Weights of a small transformer language model: width 160, untied embeddings.
MLP neurons of a small language model. Each row is named by its layer, matrix (down: output weights) and neuron, and shows model dimensions 0-159. Each number is 128 + 24 x the weight over its row's rms, rounded and kept within 0 to 255. Numbers have three digits each. A neuron's up and down rows have the sign that makes its largest values positive.
After each neuron's rows, "fires before" lists the tokens most often just after its 100 highest values on Wikipedia text that the model never trained on.

L11.down42:137129105164143142092160151087088142144120135153107121123140148121144133107098143120128126106131135178074152169092146140105135100138107130178139165094181113095110107107108126155112123190146115152124180173127132112089132146100136144144109179087109069129162147137115101154099109131126146090128127121113125159147137147148136158121126116149154122164141153173097141141107076135158162125113130115148058142109120099098120095122149137127121098115148125120131134131127148137141139134117131
fires before: "e", "il", "ing", "l", "c", "p"

L5.down608:103171148141116153134145124089125121107129120131090114111154109146128133099139151172121113087090166139128165151134140103104083139168137149122165173159098127120135125107100151097116088112137094130128167075179120140131113156156108138128129148127116126170145126151141108125151096142149152122144112124086143078115119167123133141140137135121135139178150166140138126132160162077119104161119162090131210134152145146137113132098149127159161099112167116110120112137136136126115137084118107
fires before: "==", "=", "===", "P"

L4.down250:120123159119122115152125136119109107135117163116113128163035119150172149131087125117112137111159147106131135150101130145139162146103154095132141144128111154148102121154126101121179088097137150068130108122140122163154153158173131119095165126121163112123118103114057146169103135115152123114133145148130074096097105139127124103132154160099076143105152159124126129132139139127128124120100098084097069127135141139101152181151122105118119117118126127111132137114162114130141106136122134
fires before: "t", "uc", "it", "s", "ad", "ition"

L11.down199:095084130128125142167147118139092113089110139142143150157112134118135145108096149112132099149161119153126133145150110134117152123137142130179126145151170148091123119150136121126093152166090166088163111128127135126122190123156102131106089165113105163114129112160138130170156104139139167120142124132090078107122157134133184118159131100108117117155161124157158107087104149130138115129164109120164167129136084109110091092131078101144130104084132159118124112119139135109114109154165154
fires before: "ed", "ent", "in", "es", "ram", "ition"

L7.down195:126153146086095149154127110169159129120172132091113114124133103158070120127118117149156125113098169130132130123089112140123136120140175104092138133119146117098150136116117085151117177134136106114115117159129203138128118135165129129146128177134145143114149105113126154137104156130102179150116123082173114148127087164145130151086130150122122116146117137113181099125130142169129127105137105127081139097111101139142143121160138147129121159128125077182161116128125136142083156092123150
fires before: "we", "t", "s", " from", " to", " the"

L11.down454:125116151135130135135122170110125146154134094152123106077151147103136100099096078069079139135138120105119132115132108168110147176108111154140121125121111156088153108121117117100099115156136105118093133098160146128127133122112122149102135124115114163092128146110099106115104166132134100098121117169132117131148123110142079098100155176100157133143131160169138102119127148131134111165115089110167108180155099134124112111128138101142157130091173152142165118145165175139132182128108105
fires before: "0", "1", "er", "ear", "2", "l"

L11.down465:108118118152138118143130127121165118099111161110112115157123120121126154116130142110121183122110145113137111143111123164124160129101171168145163098139112131127163145176130122106125087104128153152071054122130126170102100142135111118104122141170140166091152072115081160140143120144108098131099099129109132134125145114154143123097138143137138121119127076124122082125169143119091117133134119132151136097134122138118131111195105137143081181136135100112157139124119153162090122153153087
fires before: " ", "ut", "y", " a", "w", "ey"

L11.down484:109131132153136092145182132120123133098118120145137138160124117158093129101118126146138156110106124112153139108171155105085140131161084102082188113122137116137130169089128136134115114103116130142138126131114111112104161143162152160115103156130146152127135152104096102152106160100140123125141168109119125124130127117190133160124138133156136161075142075097091143159090115107134105117107112127123170102108136124156117098075124144171125139116107112125159113153120099056118130086161133
fires before: "l", "ab", "b", "pl", "pe", "ly"

L7.down134:109112087130132131164053070154122132091149111121130160110132134156126122135165086115137131104130077138108137126161150128171135099167103127120108130131151128159122098155172121151127123134115108108091229128123107149121135137100113146056120133179103093110144118133121152155139110114129103090127105191133108143086139146145111115110160137118118153135114143115120134122159117141157162169149131122136129125152122143127140110112100146118141141131136128123106133120099123142136108144173162
fires before: "ag", "ce", "am", "g", "v", "e"

L5.down534:139097090127067138131151135159072154118105137106171160128166125128161150125111136180095131108139111121122151092154148123147119121116133152120165121106130115132153160147116106157122104128135102151082210131103135159116144144118127146096130143147142133129129121097137129138115130164163124094141148151114128042161125124101117150160104112106153153116117137139193084123151116102107157098149145143164140107117089109134119123133142145103166126142162104105134138125132132178136123106123125
fires before: "ess", "ation", "en", "ed", "est", "ar"

L7.down429:114153147134098156121116122101097144105161167083101153168194134083162173127110144140129108150140095150129121163172105156118151107124091101148112125094101139145110145138130155109068135134129132149107187111097103121157155092101151111110108135157127134123113132123149117146193098105117130127168118113110095108116124086106130100137141123141125129154133145150138118115103148128154138101131124062126121112133118085113110092155145127139141105107172113119124135154114141146112091151141083
fires before: "us", "or", "a", "ell", "an", "at"

L11.down327:135130150117131128121139141156134124119132104093125164113121140099126132102119076119127137139129129124145095110162109163129143123131138121133093131124129105139139106124139125111110095153133165100120194134120108143156116134128132184118103151092063164144161133125081164166089137113131143170117162145174150120118112121114104116131070143083094095145137121110105139146105090137144140112159137174133097105147061127102117115137130091148152104119090124170167127171148117115148106099083140
fires before: "es", "s", "ing", "ar", "ed", "ary"

L11.down354:165139145139123099097138082111104132116111153086181162130156122080072139151130143093112090121111136107160111118107122143122167102126147099161137120135119173136156090098132116110107117146089157142153136140165111115085120123116160131132149090123152156116154139139168144158169117115104122115111127095108143151106102101131154128148137124149129110123169122129131171142130152121124119145142106147075103119157097122188132134084176115113127124048131150152140106138121156136129152105131131
fires before: "le", "s", "oun", "ase", "er"

L4.down222:060103119111131127122112141106122080173137104133152117129104138109125129155126165160112112122119105174170139110089075135115165104082164107136124131108100135156103119161099137100105118096089136116116061110086140142137158097108118136117134101098158146110154127106101126123150159157113143103149163109138154136132165095099129126171182160117156111083149144138130127132139127139088065122157139102164122134154116151129111140126089139128153133103103155114132142142119135134143135113113108
fires before: "ive", "iv", "s", "or", "t"

L8.down150:116123126153162147116156088137156105148128122065144118125156102152156099119094132112114160131145090141097121137110134131126118105121121110117140132147087138116099138117095089123144082150144118073141159113118135109135135135172171115120147102089154115137082145155156120150163109121084151128134103080132109157143112138119117090137181146160161159148136124132166100149091145171089124101141127129094127073121176085147148147079136165127132139139136124118127139120126162170134141142123098
fires before: "v", "oc", "am", "ric", "d", "ri"

L2.down618:123115131120106126165123085124089130122094174124088148180165115145121114110155125098116113139098112116152154110100145139091117132114109143135152157136095088105151128145166138130112109138167125168125072137099143129155120142076103145122130138133085121129139095122123135105168113121129135144101164123086134144135101138147142107143148132094164128123095074145163135156105112133113141096145145177118171125110127127137113095123144046107165097138147149127146161162115119092142099116167131
fires before: "e", " ", "ied", "y", "t", "f"

L5.down334:148110136100144140135145099160082146131163187129102125094093109133109127104113116126108111132144100105185118119110115117097113118105149116110140093157103148136112113149089145132138156116127142131122202159134148120160136138110178120154183164083103146107099109125128140086124115132144157144160143111168108073139164164109112160179135131125107120124145119128175158114091127170139160142130138146131107137181140126111151121124146118090133127144127121126136138167136121150126106150113184
fires before: "op", "ak", "t", "x", "ace", "ed"

L11.down469:084122164163143097111137115150100161173125132086164129100137122129111143095116116141129153106140134167143123159122144119129123112141156124140146092113176171083136117166149135132086148147120106127122207148125150177141166120120137162088091119168164141140130103114152156137143110120100143135127127118137109152148141118113139140109112118131126133084141151114160092127110153114109109121119149098116098112088163118134127203076155094123100103121092132127151134128185133120152138113124143
fires before: "ed", "m", "es", "ing", "ion"

L4.down173:141092098164098122193129126136170105102159128128090191113110076115093134131125126154105160126114132107137128151120122147159101163086127142123121128167111110169122166116116130111171111149166126169141066108106120163102168150126146141133105160145121138134153167150136168081142126122144124136148117122159113125071113135085125115147119129100142132116167126116098101135150128152107134118157150161102126129124143166125090113130138114138121139131146097110161160121127155106150143079108098
fires before: "s", "u", "ition", "g", "ton"

L8.down279:151121122111102126153123123147157081148126112106129143153140128105143129154116133122138121128126127117097130127136128110075138125106119136114106151170132097171140114125141153104156085138133131106119255138098124113113127126116100124108130092104094123109137146129153122107132162129126146138131139116128147173125156115129146137136142118148151130098143148125157127131141126163126134129093125126149126147154124147136125066111120187119123120127120115138159117124145102126131150177132107
fires before: " ", ",", " and", "."

L2.down123:149112131100138141155133146130098098113144128099139148125056140122134157105093089115139144153096100122088145125096138125152123097136107121173169116126134132094142171126153132151116089125144096134059138124101109153111111128171142149117117081107127124121145126084126160148139138091124135133112188149111107110129145186120094099125112114159129082136119099140114127139151093147118080125142130135133142107147181136115115108112172099137094139143084119065098110130118144133113133148112116
fires before: " ", "g", "t", " of", "d", " E"

L2.down81:125109124129098093111117164139157076109150186111137139136119145130169147134116159107107147099181163081140088144086132140142114117142099105101131132138130120122132123120131102138116122116094142174103098145110149114068151140173077109161150129153108100109146103118116112126117127150147139129157069104109091102138112145143124126108154114127107109133111099111151119154160101148117125168158096122089099119098118110100108096141139104158180138153105107090140153142102129155134176145120112
fires before: "ic", "e", "o", "h", "c", "l"

L4.down188:092149116109128114117146138092111140141119145147116119114119123112144159152140106166145135088127140164149156109126136142109153129155113127124112103129126141101108107171149122145127141149140164122103234140151127146168148147128140145130124089120136175140119167137138105136096128144141110137159093133124098176095111119125112174125112164114133113111170145124140155123089170162157108144114100141090067120130100139137127130132162112132173117122130111139175088183136121106079121159151122
fires before: " |", ",", ":", ".\n\n", ".", "\n"

L11.down157:122150105101122184159119151149150148143087116123132109132084123146100169100083164155093120068094109137131119130143142153138132140155131139086132132117084141168108137088173109122147173171117151118152115091105098149115155135127116137102081141145165105097143144129121094125093132153130119128157131134159112129140113111159122133119133125100154132160163095124123187122102148135082163126162120141177129125089143121174155077112140135116119137099135115147119137124103146138107145118137093
fires before: ":", "s", " |", " b"

L2.down87:096100115127151094110155153142119177138101146125119112137134084143129131148111162095174091122137117150118142132119142134101108117134086104109108135099139155132109143137133104108090110149139109128173099133133129125122136087180121092161084140130120106125146091110182168157186130085130145108126092215106084119121175125101102133148137126119142129137104114146117135154095149116122141119159131129141128134131166130129127113105144131154172100155125151120187114138122110139104083094140129
fires before: " ", "ot", "|", "s", "st"

L2.down79:133137121091103133167086061100106117115126131154119115144109162167142144137108139115122132111125116100106104129094119132107118136147121129121115090182127109103129172102140131128146098155124099142129092127072146148142167129131132110142172158139124101153089091128077155061138125116142119101113146086102123158151157113139126110133074105127101126124118170109101122108106142130161134165126141132115140105156181126150081148094136134148121099139125114132084105111107121105092101131160089
fires before: "|", "|---|---|---|---", "|---|---", "v", "p", ":"

L11.down231:103165131103115124128144097146148167144150157128143134126121118113126118141120139147114121100136128113130096142144150106139186107122078205120172124132118140106112156113108106102128173141129150137154225142141105159140167115128115175147173124110147131123118139144110111129127071101146123142153109142116154082148136101108102139134153131118103093096123139134107107131074137126092103121132145141169138130126100090105104127089155115114154110102122176156154148150137100105101128120115141
fires before: "ed", "s", "ing", " with", ",", "ant"

L11.down43:101116119165122122088155146101163128154062130122117135093159129104138137114086123124109093158113142119132153113124137120133144111124150113106109133139159169110108135133112154163136107195158158145096123083121094107152136118132137177086141117106145114136145149145192147139109099182172181103130092140093142090155100150137150121104144160153132128103107135122156103154131117124140146089145104139153121111120179123091122095129129159122131118112111102164140131146104111144127110170150145
fires before: "en", "ing", "ist", "ed", "ther"

L4.down203:145143130122141148119139103059170148136152131131133145101148105123138131169127150147172176139115185106103133122110086131112132125081096170118143096103149123131140105136134121166138138161156138144142173146097129110168130100131141114134096154108129071169148130161122150134108131152120196089122131162127178098133086147186126098124107092158153125117095124128116110126142140161131131071116152122137145147116133094136166133120126156124173142139119100108134155114123145124125145119140115
fires before: "ild", "il", "e", "k", "y", "h"

L2.down107:129111155166117134182101167154152181193126122176122132124149124140114154142148122159131122120159144155130074114159112158122160122161136098150146139134139129157091127135119091165118094156129102147117110140128171127179185101147117095146073146142136117096106103123133118115109159139114114108142097122112067122120117127130132106174141157119087161127122120132143172093110152123103103132137142152130120105184132095148114108150091149144136124116167136151147121111149146110136107134117131
fires before: ";", " |", " |\n"

L7.down266:128152167127133126054132127057093179088117117081139123124148126103120129101104125105102120131138154158113128157139119078165088125135141148130104170101140106117105158118125120129108107149143113138103162096112148130127127085099132122118142105133116110065107087130130130103146132131131115162155131109157130141135144127151160142133095175130124119127124103165139143141106062149123146136160152142152135101109189103105105085143158119129091123144158104152141154155156120106141131148137136
fires before: "at", "or", "x", "ary", "t", "un"

L4.down129:127139151145096118112129160144090134110088144100111104115121109138124119133162128139146162156115135123140153184115114092142146157148153130122142156157093156122117168130116105096129119136124116158152237100098136144122099135139123088143134125142151104124091119157121098116120101111127121125153104125143140135115177135097107109127173115082141094133160127123157118166142052111126144140114114141126128138127112072145098137132138136123104093140161095104170089096108135107162139107131124
fires before: "y", "ace", "op", "k", " ", "c"

L2.down605:159134135127146157155130141138125180122133142153124109154128125121137115146118139129152148156206094133141159086146149113104094136114150101128112110100110146110100111108141110109154070163093158140127122138168123125092112089130178107091163103141099113154117139131150115093167112125132140151152112120113159155093113114120107149137097172072096116120090125089105135136188128123103123113124149153123151147123106133125142078132097095144129112104149127107178114116109114091115085144145149
fires before: "ice", "ay", "ic", "ag", "at", "ou"

L2.down170:123116076106131111097135095178094149130141127096144149153144172118149129130135137133116125133154093107148116094083121170163113080101107123137144105097164134109116099074117085155162118126152152126145043143102180085103118110150090141140136127149128139130136169117099113129119157154148108150106126111144123072117164126144149101133136120150121149121157123141153100146143120107109143099114122126097175125103131097119127144091133152143140094122157091104125150128130106121157129169116112
fires before: "c", "ion", "p", "e", "ter", "pl"

L10.down279:148129126124128151113126128098107120129092133096139117152131117125107056119091110149102095134176144122162132104122118158138155137164135098117162103138107113115134093141141106152147126089093119113186154132128116088167140121100146102135125117125162133118076132103115129174088124113133104097146097108104125135111109135159103137158125101166145143092111125088137104082129124114101127079088120096140118164117124170147173125126159129118141097146163132122115100184136123129109191155120140
fires before: " in", " by", " to", " for", "ed", " as"

L7.down252:125140111111165151128133138112135155109136133119127129151155121148148117160116117127130112120151135130113144132119165121168143068151146128141078124148142129137124116183138168130113154121155133126090247124121138159120180092136134146086125112127135129195123088135163116150132129109130123102143161124114129129149106107115117145149110131088146140142095137152125119122173176128107151099145126130110165120125146144135154127155110115130160119163147125132127104176131101104156089192116109
fires before: "an", "ine", "age", "land", "l", "y"

L10.down598:138105173144164112087115130145147139121109103144152130109095141134117117104121125117164116131137133097137171183087165156104134128160139160125145145125115127158110144108138143147098185126113144107120182132125136151130123151107152091100119146154110119143133087074131147134189107146146139122120130167098136185164136132137088142131130161125136116116075114111150130145085091136198116134100134106155136125177146125135137140163130141118143143116129130112071126159147137163160142114154150
fires before: "9", "7", "8", "6", "2", "4"

L2.down237:143119124133128146166130086126088107113142145147149158116139147158133161132136128158130132145134116108116138124141106146150101091132133130113092122073132127151114148159148152093098133088146162129096255110115138115146155114100120121141094156149135135108092130123133132151150113129114120113160121145160133104139129135106113137149125117137146162143102147109156108136126142100108123121156164096136131145119103135134127115145116145117151113136143110099119097134130122150148171122137146
fires before: "ce", "v", "f", "s", "st", "vel"

L2.down342:137073147134124142120128109132137099111083122095156159140135110135129152154099155128158118160124111131111135113119153168148114089133168149109122124157109106137117112109152116162153154181137069120103141104101103153115127135106107119069158142124149151127083076161106073137126104127122106155145120157163156149090086089121081119129134131111103141129112116131116117097163171152146081177113126089154100133098151114133167139123104147106109143101118148126100125100141091123126129125128147
fires before: "ly", "s", "ed", "z", "\n", "an"

L11.down612:144147134144129138145107140161097138091133143110141129087103108152162153117161131170137144150108131121132129173150143136142100133123122122150145109104118154120106111136160063117135153163095124084135114098146157108131171114139142118119128140114143103113163063161149152108129143150106128115178153167113106151105130100119155134115093164154145098128126125103133094116129122156162101127091180127136144180146106165101139119082103102126117114096150123072075098116143134108156132132112092
fires before: "ut", "u", "ous", "o", "ted", "es"

L11.down106:118113113154122133149147162132195110078159135112088135161110138101148168093102121104119122128172138137107141191095121149094120169111109162168142116170122110127084107124095163115193105110094125103147156105144084142139137119137119137185153120169121139161128128140161153139075150140161164128107102126123088117091117148121119139144130120182154108127134155129154099169147163149152148122145109092108119122113162156117143131133118133113118133144119134113130117159129132131121134130118126
fires before: "ition", "it", "s", " ", "ic", "ice"

L7.down40:172092103117147103128102127107134082152143127145123121134140143143149141166105091136101141115150156151098128099118118156098120146082117140113162116143111173114114144141122114122171132142115157153133157153120145103134110156124164131127114110125123141139116115138131115197143103146122147136154125079054111169130165094118104146095104127169117133099118136091112097084166114132143131083097161135154145132169119110161149115098118157090145174137135117150092108122106121156159147177111143
fires before: " ", "ar", "ly"

L5.down428:116148120139146173148151127114091094149106144113135175117087116117157123163109120108119123091102161140106152142121174088147128138138157098106114136113130112125106127145171140151114102134150159116102182122130069116105137150125159101121124131106127129143163123081120097134110081130123097112100145179142182130148149146077147136092148131109142170142115104079148133084135148094150137120124133095101077085154136128129139126120111157154130139113134103077139156139129109116098122144153158
fires before: "t", "ile", "ite", "o", "ive"

L11.down456:124140129160106127114130122099139118126135114127117112130081145126110112103101067184159169127146114172125139134161136149114141146140118116138131149112112163105121163126145149108142121127069121115150181099146113133159089171117138112129100134185116156121113144143159081179091111127101116133147195127180092167156126106147133086109158128109158145145127169107147121121149117126111102147099133146143127140155109150131124147108149106142127113135142112107092139145095136104102174113171158
fires before: "er", "ue", "0", "ion", "ad", "1"

L2.down447:118108093095108117143146107140175112146136131109097136127158150104130108185144159128117114122150145100136107163108086108142144187149112155102112130101098150133142157164149123114133125140122124138109075145118142123147134146096110103122141103131145110110141159131163114118102086136093105112111157106130142158102104126115125114131140083144097149129133156135126115178113141104164137124126169122128150120082166156123124216161162128166160107098120110156076111150142177144155118127117112
fires before: "|", "|---|---|---|---"

L2.down374:164142118104137134119084096108127171109138157115172127109150131124125153126098114177145105168170102134138133088158110153162099105097114135115121121074176144144101111119126123116100103120140133113067244127154123121111116142115136128137133129159122158126138140120136121148165154107108108140145162125121123114117110117143141098165163154124149161156096171136135091162099140110117145128128140116128133122148084128113135130142101137121188120154161108113096111123115156145140110145121117
fires before: "ag", "ic", "e", "g", "P"

L5.down562:130123136122087126089134173163119154167133154142128140153171127155161122109078125126127115133101184141111114165144143140136126146130109168099166137138120180120144121161148120123096111134141117105087083121138131102117105087115107116120156137121152100120185120093180133145097119133128131107103128139176164122132149131089085147122117130145095195185099141130138141122146171113168126120102132100144144114143148146146121131148141150138075127137127122134165164119141120120091134164113150
fires before: "at", "ist", "ed", "er", "ing", "en"

L11.down336:146095127098101118138172147174159138122119140112186115117091108068152140109114148131111136165143127152142141108130150105141141067134126121112115138121132110102157107103161078138168143138089144125073077161158121158120111162122136106126107119128136108153124127095159132150168109115129148130114153125137127108144169126136148134124116164093149140142143113116109105149106102119114113148147120137130107134095120110070101142111131159103115093064116134099141113062153112165143101152151143
fires before: "ing", "ed", "d", "s", " the"

L10.down473:116094114107153082122112107157134071132132132140118111097090120177116081154126143138138137133132131168093151137125117139115144157089131164119144154157129161098147141125146119160121156103144116121134148067101115117127119097160132154138092156100143148121115146149118122161098132120171124129127135148087171143142120138111158153139125148104124142162100130138125172141081111110139124139100145110151074114154154125067129166160129148131093180165119149106155143133150139161150134111143068
fires before: " |", "4", "9", "2", "ed", "0"

L11.down212:166085096064122144118117124175114115182127147127091156148153123078160106156121134106164125115142102119117100125096114161143117155115089118167130111131089118098138108101125136141154114142167141109179193115084150142138169074097159160125120171110137108135139124163161115136116160146097149120156150171129118156172112134079140120122122155116111154127147165136133138134121147130163128135114160131124104161138121124128129143106124120120098107122131121091120133138165133157144130113089125
fires before: "ew", "u", "ous", "ib"

L7.down498:147110143155134159167139117086162133119094146124096101132139113146173131125125112102132131129149192157045155158128115122097105148110142144153164112142167128146117100092111151093152107116160118103164115107123162122102119111150133159099127132146124160151143131127177098155102151106146089108181155095136131119128115107121134124124107107155137118163164138146115108153081122104123152138148148118107165121142140109109147161107139156100141157125153126166105145167150088096104140090122118
fires before: "=", "==", "P", "C", "ar", " |\n"

L4.down519:139117148088119118110126094132116167133123124159114159110100136133108085104114106115186150097135104133133126163142059103115107148132127138106115095131110173122099119151100137141126134138124084100120212120183086097120102151146154152113116135120139156154130158136087160176092139105097139137152121155129104147084108094156121109110141134109124101102139131116158125106078131143116129129149105159126121117126107116116161131121159123131152108111125134163104107147088076147093107157117128
fires before: "s", ",", ".", " \""

L11.down150:119095134151126149136149139127116138132130144127116130137122135092139086124143184146134131138124169169123141167132119118144132152165165115148145132120164171094124136143133132161074162171066152103153149134126113119124153137126118147088139132138145125142150119181139184130138108149123097131106157125115090136137139108148123097140168143125114129148144155133070187123111145099086143095086065113141121164085139136129101147088153134137127130151127150121108124139111108106121141141182178
fires before: "e", "es", "ed", "em", "i", "ing"

L11.down266:144108161173155115170142132089159154116120142149152154115163153154165103105124133106148126119133149137089163142137134104123132099148142140106130119153148146117122146108136101131141134147114076117151141070112134140072179152083133124099112110113151126087126157145161160114110128135152120130101120149086091151128150176143134104093116143117128107099175139127132081095102102116128134078128127108125161087112095122125137125100124087116151126139146138096136123109085101130135191120093159
fires before: "2", "4", "3", "1", "0", "6"

L4.down304:124101074140164089114151140111161112156119125122138115130119079129109102162136084099140120136193109098137124139139150113134122124121109121154140104133114097110123136122122152073107130138120124124101148080122116162111111116132146144131121097185116106088152134116090125119063096128126094134114131112127177113101147144135126143149095128101133143134157132118154115169135196132128143093124136140187132160115118150105162149163167137133182133096144124141126139093124117100097141167141089
fires before: "oc", "y", "ang", "an", "on", "is"

L10.down26:114108120097108160150138105110127129093169143149113123131101153144115110111123136076102149098090165114107101093139105101126126156103132137063124123118134154111113112147111085142127152109114139099124123172074136148128160146103112102106156131121134117126112125134146139108143108145134167124073110086154140140127171124118137150107100113084108141093106139120125161134133144149113130143108103118150083132062106104059092173107099111119131133125137121134088133141132116142127155152095192
fires before: "we", "h", " to", "ship"

L4.down622:162133139118074124102118155135143126170165118063141129143127079172153173144116123135131148063168103096116133093148126121136134125097137102135092113158130137136131153130112097118108121145133086162161173107110141135172151110128155163108133151155097134121153083154092093106142119112131121130110133112115132154114119096142097114154100115105126124129136117174158113142126137147124172137139080158129103104117134156127130119174139151108125057100135094132123155108116081134132127141145124
fires before: "s", "n", "an", "est", "ell"

L5.down498:145129105166135094130126166112131146148144123110168114136123153178178148112130169118166139123174088134100132149122144148157127131106107120133140148175158128115141132100094110111157157164111138137114196121108146140137101121133147105159171149132135160174143127163130102120137097097141156109119134102119110065110119086155109148142175140113160132148132134109120094130053145115101164153126125156113143109111159108149132158117089127117147117153118134121124137126144173108149106168145116
fires before: "v", "x", "ol", "el", "pp", "am"

L2.down636:126103137147184133100170150155113130154150093124154133086168114089113106101127127089143129160120165108136116130145132138139160123128089164120118127128156073101144149136149079107115146135108114149111141125124170148126133149121186101092141116128122138155144141134121114155146156112115128146122134125106156127122177099141115130137128117120142140152192086171127158108134148111138128154098137158080106157136159104117161159088166106127160140111111121164158109160106109154123104120113061
fires before: "ing", "ed", "e", "es"

L5.down95:102118131155195135141119137158109105145096061152120170122147095120158150122144150086088113137119096150136135151117106085119148165102143121089134141160106159115121143093134106145148080113105119097086158136136096102119140142098101105151147102069139125162122166101135138119115135146130143145130143149157134174147101158131123135096146159142136145111124131098120139132131098130144138134136108112189146114102080109149112146111112114123125102171089153138162139109117148151172097159131123
fires before: "2", "9", "8", "4", "6", "3"

L11.down592:112113112117099097103115163121126183162096099149109150094122123127114132148172086162078156130103143103115170101114132141137139129114059088117106110149075083126106143133138127115127138127124104172118125159147137108100130134112142102184131111152160131137061084104161139134128086111149093100166112145152150119135147119092108121127108103114118106097135141126139112123115076113096120126110160118137129103164145111100124144143116128137142100144091104156136141141090093124102106137143142
fires before: "s", "op", "er", "r", "ace"

L8.down266:121096113101159138153124092105153132094110169125126153111123137123139089140144102126083149123110105152146169124156120097099133107120160132136106121165138144181133152127169110123108134128094132119108121076171087147122163120163138148135115118097153169142148131129141146129141127147155108122139128147141169122151066104195135139158123125121090127113145121128147127105150146153095146170139106120143142110190112153108096156151174124156166122130154087157169139136118137120151135124111073
fires before: " an", "er", "s", " |", "ing", "om"

L8.down186:136116128097134127135132160102176108132153136076127093120117118127166159106114126178085138153138124098130129159111150131109084128134165116125162130097181129139143084110155152104127152126093143187140082094112097104121106132128121112138110084151136122120114157139145102136090170106151136138164111163119145132104145157125140155086150090107148066127106114113106129125133136093144129125156120087147155101128113137136106175159104145121136119103171119153143124162101111121095096156098112
fires before: "p", "or", "ey", "st", "s", "he"

L11.down634:133135119113118169118134133088110129149110116136134140132059137133105121127148139162149133130160126104133117156109129120106099126122146094129125048113088122121106128127157142139122103141148125142102181133148118129128101139165118082172116116129169133128146104103099159108124109155140147146088166164149087119158135132144146139111151157134119128104146144128099144087081133146175120148145106142080114142154110090109126141101115166174091097155073147126104154114162156158139144149092155
fires before: "t", "ion", "i", "e", "ive", "ed"

L8.down139:125151145112053149141123108119108133136156095114123124158116123172073146176136138126129123139132121168138113145089117157147148083091138141122151136129114177120111147125066103181165105150113126150137150144141138126163128132094150142114115102116117138141120103117145144178067119113094127125132108123145148135118145127136108113114197138115132136122076151073103157117152114115093144148098128113114132172144106097093104125156124098133136139116148095098161131132113101092145120108143146
fires before: "we", "ok"

L7.down481:120109146110117157111181124137127105151083098161108147162115121101143183120082084116110113075085158128139129099118161127085116175115107114109159143172160092146114139167151129138159120126132145158129202092082143113130133117134106170138132145132124115114105117137151111104124155146097179140172144118105131132130136165105097148129107162145108120126130074148114090103118117161156135140143141117165132125125095172148148116132149130121124117128158124129145143107097121112131153136093119
fires before: " ", "duc", "pe", "ut", " the"

L10.down470:130130094121119171170107099131136143086139158107117107087110153136163146122139145151128149108163133090126178170163134129107122130152159132117128164136101114160112131139122141165085116089116146112128176149124106119085146090137125121136150102089131185089137152109143160136140086117173137071141131163135113156150101123138161150165115089096162128150149148116120118155084134140126103088113152085098106121151127123127166107157139109143127132136119088119115116095142137165108146123125149
fires before: " ", " S", "ly", " the", "ce"

L7.down446:186150131149115123153135131123135132145092158106147131131120147093120142150095122112104105180135136138146108119145104131107081103081139123140171120117132123154163167113190124094153113128121180116122199118170126185150110165175151119064123132098138138130152152088122161144131104151122086158133131128149105152132131125131154123166152131108139128172099143155131142131131126153149135095137122112095104117145132130154125120115164119117142123176163119121083127159146107131098148141152128
fires before: " ", " in", ",", "."